Weights of a small transformer language model.
Size: 12 layers, MLP 1536 tanh GELU, 22.3M parameters.
Architecture: LayerNorm before each block, learned positions, biases, tied embeddings.
Training: a variant of Adam for these matrices, 10441 steps.
MLP neurons of a small language model. Each row is named by its layer, matrix (up: input weights; down: output weights) and neuron, and shows model dimensions 80-271. Each number is 500 + 50 x the weight over its row's rms, rounded and kept within 0 to 999. Numbers have three digits each.
After each neuron's rows, "fires before" lists the tokens most often just after its 100 highest values on Wikipedia text that the model never trained on. A number after a token or word is its count.

L8.up541:592540481465467554436462450482498506475415551537445514467483499404492408467506538553516565520403514510487502402421549500493487386520601429556421483485565539421538489520466524514495520453547493490587529565531396553494384482490484528557547517423385438382478451507471514572520477540458461517549513544537599530600515497589583490487420480526482515437519508385528554470550395549451575515482503476510447476537443575495510593493490570495478491517475454466528525538576509514443546569493565443475480510525470482497480485554491555463482439479518464557465558533473471489485455504464388527
L8.down541:408496516508523529477480531469487632504475555468539432516557424532451453426461524519510575525532566428446479522562456467573563544447457509544460537443539477495449501484534494587517592526483554606512437516479478541463494473529507482507440427481458500426500436582499432479535518501519428582432496475538521501485480336491447492530582506449439478466489425535621473523527607427509418536486489607577418530502459532535497372474417546423485455517513484529494562531569438471588436537513491493504483500439528482489526540573533541546583497439447468405555620462512461553570554403436493517
fires before: "ed" 27, "ing" 12, "th" 8, "al" 7, " |" 6, "g" 4

L8.up993:593489418510504611526467487514507589481478576431469476543428401478447487485529549515607509543481543478468576516507525529436497525489476522480455512485431531535478518500504440524560520468535502444502519527493487645518530571501450512530512548512427463384443510539564477591583504530513443577521477500467517508462574451560553503508573455599565521446479367539480529475526381494523458493468449376516499443440476466458514547587500540582439478609500495440419464583610491525453425473459554372462411514486437560465474542473471511524520568503573461417410468548544505485443515495503445505
L8.down993:461486545476463559505522441528509503520571572607482518457589573456466496511461396385428537409499431481457473522448525529500579507523463494407526485514536362556490484501578548476478457543456472373475535402557550478419490394639493457592458501515535450514501509455581522449434577404436524484530574392550585470504412537509492500533409456466495459491487550525565492482578484536511462535527422561493468492469485586555527489555540479571529385421560474503599508578518439499507561466434489425547447551413524479496538428452472500491446562555545531472525472429507473469453532472621457469
fires before: " |" 22, " in" 11, " as" 7, "I" 6, " by" 5, "," 5

L8.up290:553578476549569505379484481516461524446453524552460485467490531514437440499493462429533424475474525589622543423496421450527564540613592396472456425507472495547475559466466448424519345594499422533496528599550467530495397575484592507519517533526487460515497439454482499671568441508489558468545461404455579445501491525501545501455545505501593555561512466527537552485455515527424534459528505433493497533530527566506443580593449451580559543474414464405479560532543534485399519451519590492524534513500493421440467546531504551464500452503525573428513492489520524517529529501524577450
L8.down290:412475602604534525483506532589503549483381505549545481475506493521438450413576529420499517519479518525522452539464402478573542493472452535448547498522462532439476568570483454473456515410558565471534488442551460384468480530511556441475569533512467538462413460467410525544507519444495412545571542582460436559423428487443497542507536500548559474568471566643454467511508587537452544507454515500470588524518495575567544481531493567583463468544565560361498456494503535478458536575471461499465452592540489519494507485514588555489598599527630407549415392458475478570467516500495447460
fires before: "," 64, " the" 6, " he" 5

L2.up591:514513486519490510519470423487576437536557488488518476488466430450577498462530392504491449433411453588487529538518560519374459493469483491502538555503477497509516576602456477492596533452566505485508459568415530419474465455496522588499541540487479497445563611488516497511573525508513462529533488453464483398482473407471614451553484485483447482613479501492508509449479404554524461502455550537569563434572550559548476529508522532446508535527555434461473527473498459497519591445466546471542501507436524449517542380540441533562447504427456495541493528591580508539451500479484492398
L2.down591:480597330480502468475401519523443552439565567601558503472533451476532449423469446489611485588435475656554578485599539524394504549429574450449528493552548438480577496538447491487502532487575476548514406563517535576459518571442534577524511475509470407474519609463479475504481488484433545528522480530450470480521496454534508515572449539491568520490478468518455454490528436453481429449535493567563482584529482582452502588539473444501527461492507492563464516439492481452447565547392605475468526589446474490587542540402555607523433479518441463451462520538573496541462503434510528409
fires before: "\n" 18, " of" 13, "ed" 7, "ing" 6, "au" 6

L5.up1119:490441393519531558582500445479587566592461391502499521458440560516479457474505422558453487468464425537579515420466454534472480510455567430522541554460484421454452494536492391449464526421436565448464506516502505555492496443494468552517479428505510476505420515441497462532558441532499431477605468475579577546488529444575507504421531551457582538438499581559563519451554511362576480556546517516449449521587483447442451533525473477465599373570520496495602431597528484494551554495534428491500413477574586498328567509531553524484445475474605514525497483549525484473578552478542550518
L5.down1119:504459467523507531557521489482436476475537423552462490455504465446421469482461555409517517440522561457527484526472473529557365530524562494516461496473550521585554633508457519452568473598600464541533531540445475457488448494490546481510460509514587522599444435538512465457539476483503518462574510473495574577475458471480556528523533516474486559626448507523470459545502477485465492498517428422518554493500444598445441460559529583529515593592456392487535419404507465534455457481501420536500451588407463472572585492526488558532505610514473510502525476539533487408474482442456387599
fires before: "\n" 59, "y" 7

L8.up222:535509511440537588508445540484502480485476513462475548503421434460459488547539518546488484554518522473530561427495522535524472447446502497454472498557560502436480554476493533534493482538507511494474433508542451468565456502504522428492530454533538495395354472550426481462501400516462429500505515514497460535557612434445419560501453469447547495524460600382505481472559466586489506484531508471483505657542508558510498504472405596560434543517566437448415586530566575495397502451431550451525529561524474501522533491579556505466388468487539589489345387507433549412448517509557469510
L8.down222:561474452426457475503490528436416506576494421543487535506604561536540449448483513523334562513562454638505495566509500527416576584533463539469479586452494498586495431552504514450481544482397474531414488516452527531443421556558502435540466457471471465494502597460548590447452461491587555543500508542571539518489399547461499502435414494547525455491567468526476488475465594546540476484506496479490519603404522464409532457554472487502477513580522474427523532521498512488525414557439465488550507487465561448501611496482454594454459491447518444526487436457537491598466467465466464508
fires before: " \"" 34, "ate" 13, "i" 8, "-" 4, " the" 4

L2.up1384:533572532484482540511427554402551548488486510602458512465468509598432403501554399533555447545506555500505412506484438485493487411536505489539426513514560444445465506555457420531598467506588484471469487593553492602509366479587530515468514469472459413469472595456529534480636502532442463555462487437514517446528513473604531537508489508449540504591515523540576566498548413508513514498462533401512503470502578517586521542477512511483467515552567494573398512502544440540448493503441397467555560510564452396578526560481580516510514525345434434487562509519422568502558427468555481496
L2.down1384:427581269476443463547495552426396452538596578487458558520498539503470525427424535533485509532477453485547564488479472453437453603459453495513434383448561546543415504509549472490480479578494356501502463537446479486481547441508527518500430457587542464498582541506505433489501454505506516520497473557587528481496521500479586452409545541506530448432524452513562582511425418445551497512568506546454506535523448622450538437471508427440458514436565489585549433482492508487461518444477506528475514482505478428510484537526502546500498493430539524476537492460441482475505559462478532533
fires before: " |" 32, "–20" 8, "–" 6, "al" 5, ":" 4, "–1" 4

L2.up432:491514543458483583527477431500552556542621458544493466492498441525463536496508548529410491457431475531513519468495465433502543426557614602463503538428525524561452564518486515497453499508467521448428541440405511489500590629576470483436492559482504524461503523476337501539514419528403451468500517533476505607549549581541545518610484600473342543458490552511533645482496445411576498456537504502496506508469554507415504534479501555566488468526486506480506533467478483528490501431524476527487500521542416514507559513504608536515470422567511532473523421462528534556503480495534532466
L2.down432:486513436488449483453403473542454509469517498438557471511536574463443532517529498488425538473559502387505529509513492523476501508564572537452378523525494532452452479512486490498573486486418496537617495410507492532471537502502522472577552538466541517448568521539431540451487484498522489377416522540509573513514510528630425477457471518496611595453516510561497585447526443422565446490470515551480485535537466526558557387510588558583595409472482478431466437440463445549466471527562556428449541586484478479504498471561528550542516515486503632527421457431471383558524546601491504462
fires before: "," 22, " as" 16, " to" 16, " " 10, " the" 5

L8.up332:580464463538530560331509474486565632434492485527508421512377486570460443576487476548486539489520523455491571573467491383537564441545489452483507519576524448479452612443462397504562559482482524398501569397454554507546495560449461568520515535471506531475457526415414535471464462529490455551435478528514516568524497472530464465624484578465497479438486448535444530515485583563515521483486508523498400496577485555537450452505500602491488537434523441391556405516520500449509505507513463446475465566462568523514494586411598528518417407494512406565473465472514519523487480536503504470
L8.down332:517477485566582548541529535434481473463493475530506456482545577562519583440517482485523485517554493508526512459523457453520537459382495521514515524597499572467494445525514487531441553500553557495482535588470448558442491500388442604577477551498552427440551475422484525531507532426409459558455503506461492489398405444438531435475559544456452470496507412524571556473533515434531574487590481562551597487549501625449481522494493474531441463518481443360590556522549493502411396545481465572517418365511578469546516477486467538477495421455491533534546524442471468543530559528457534460
fires before: " to" 28, "m" 7, " as" 7, "ct" 6, "ed" 6

L5.up200:598512494517455567454476539534532460458558454471493479486484442462427505531495384452452479480475517462453471600458524446515483457523595515470457481532503508498527523539477509600516410492439388476532513505472510459445443460488487602550489417454501447463538606470462512522547393478489515518539467433507519567550497570480591582513530504583464527508494465541511530420546537419535454472539556564548494492455533550563493502491542472532471420502563458406464540482518459425483491504463488486440475522514565528450427564491537552500402479482443389540447486454532542516570463540558464497
L5.down200:475528471523438477398548465516467475533427516487466574531492581579446519507504460527501532478487482501390517547444502378553519461498520464520491415514531425517592518566508434469527505458483488419619501565402563502480572543546440463476449488367463402500567495559521481452640521503389432533469482494455469471498555447553447539494480474353517567452440385485543504547540498573487470486530467489542465446548546494415479563595539476503478500532373494501520534500464543479564534546442417431464511558485523591477558545591484544574505476535550502525467567457540546536483503509411531524
fires before: " |" 26, "al" 15, "es" 14

L8.up1490:543453397615488595448533557491492534436515478517467466476414582557474461594500648576522512594548524439468482460505507496514493488558458437552405515472447446506534465502459491507601546458460537493455476495496425472409461516426520490458484575498468439483477565507540492578535517589500424541516434506460497505459560448600515479548541483498470555476459532640543600452469485489534439475453512551556487437573490448520411549464479614439611493501523498506569463583462481453547464470513590529539466525405489584437470466497495544391514528471537478529564522480528473496512481504580511448
L8.down1490:474520509422440459470478504454530539424392515583409521514569503495492523410442508519548439422522483529460453460503521527460533606490506441543458528484488478482512585464546604480485464518455534429451506525465508508474511556619552603552449536515471605464510444474520457414566571517494442465477425460433451463513437420478437479539469527413520525453451517541529508477584465544418509568512420475472459462447577502480491519463474511579515458475569581511490506619469470559428479494561578528452513494427506544607466533490379573546521452439505467575593442554555522556542545443449463528
fires before: " as" 29, " in" 7, "0" 6, "er" 5, " by" 4, "d" 4

L8.up646:578541538455546622506499518482444574571551405454380560456336495459519541427518477512513496447433535465475567492441509454368507421493522469336520529576472485489565572478471462477543513470473534482461495439502545495400397547587480491466477501517558372431494586491583542447612379480471502606506535621469496505478474448570556520507490497485494644449490410488452533428458474435523488535550548525533421530592500507508381560475531494544487516389567417498579457446576450465399496489423521469575512486537458533519513499527585571544437518503462509468561496455481566451523508598441522517
L8.down646:538448526468514504534513452520532488626448457478605515452386539405516492560476503448514494509495549434522477524408519433446520616479481517495511525468373520464601513471425488478509479487500515519466373494518517593479547517511511504490434525533553439553587500484589464513391486430419496534507552509474503506439443555546523459526448530443496561503600489548476499489528509502456496508517473472425565453486457458462523503467496468472494514559543488559454531565469473573590360504499546499531568417413464500566576508551574451540479540540504425415550464537587445480457476577443439550
fires before: " |" 73, "." 10

L6.up336:532453434536500520488459486488469515458499504499416501483448560539415443481597503509549487537637475516596400551554642549425501506475576479401562410470422463562513504536522515537540448493437450508596555380507426516516557613464471458558483531485473479491445437522531548470445421599534431471506478467482450515558497424531455473529522542461436540476516460576450543418545445462492533503442572531521499538493427489448443500514543490543533550501444514450541521493496456475464574484525590513537515498544451522470541477555519546488482406510438542553543498593416507506461505540552497479
L6.down336:385469441564494588459541415555513607482480419536588445489578464550538499544537441600482625516539533512554495538472514514452418466437490591475442430486540510565560473636619548464469493495451502525570394514444378510491480578483441514482383516436533548411571535505510442475476445512486434398516488481546531520577513414545508518452394483503557525466558505564489505509501520488580543470447458449468547535502467493574552503593491554564502437504530463541498517491389521568518536555413448516519506477439447522483455589490494593447526391555514452529591471490472509499512508606505501417
fires before: " " 20, " a" 8, "y" 8, " in" 8, " ex" 4, "n" 4

L6.up304:437536479494444575512517505430498559502514371489458503512463544501445571519512344521481499418535463517614438528548522615480453498448465465481545539473394495474515507520484441483580514525532583471452449550517611503504527533460500536507522417414485487528559554425465464477464511515554501449564516538581544467498519464501452445507486479552591485529511537481486519482530493528503555530426611539444527461506542572512482508564524508421449450515546517557407612474572411447479594540481538389557519568558605483471531448517474537506441552438474557482470524519520514511590557443491507499
L6.down304:532443424455459512554446482451501483420520485531472503509480448517489516482514536525486512494518454557451566452519476489509545526556530427475479580446566487562500465399519509431484473528467501545466298548463474528408483537474448458541439543517507490496484583442528535446445416470449464499531488550403507462540397484462452464560534517498572554495484459452516372407577496464566463462387485585486446563510523470471460565550467492485570495394610541546489506444483459474441558588498556571507458669527418536483574521555488551555524515540473452526597408495609558567472530440496519553
fires before: "\n" 99

L8.up1143:519461570442374532370492441441498452481540485546510535473504533496499528500538462484476468527495489501592464418535475547451459449460428428467373525468534456604518595465521514520472500493514525564570608562477489576481421512489514435577438614465477512479475506458468496533469431509450474577528416433567558571468387450565585573544462436541447460439441451510432505444420510497543493456440466503506445394494528551514511500475538526531629593513533521466576500516440530545424474453523524574430404599528457486560572570418434536533574506457482491627507477470516503489480454472521497534
L8.down1143:542519371504520512469520527442491524565557504509487478520478580338421417545496538480485456508509496430555513379431421634623498495441521503568567539477469462526575532539582483558410490493441527510503558526533455523506482521487525388560432486510478514526537518433467513597551533529372480450517415532492595500493497586442555544443488522512527457402556455434424530529450528489501428592538535479506479476512516455524494474427563582486456438426532493479619550528458469517499401533553530506429462482487552433512424406527551541547583489537515553597480460605439411543465530478506534582
fires before: "d" 42, "do" 7, "en" 6, "by" 5, "way" 5, "da" 4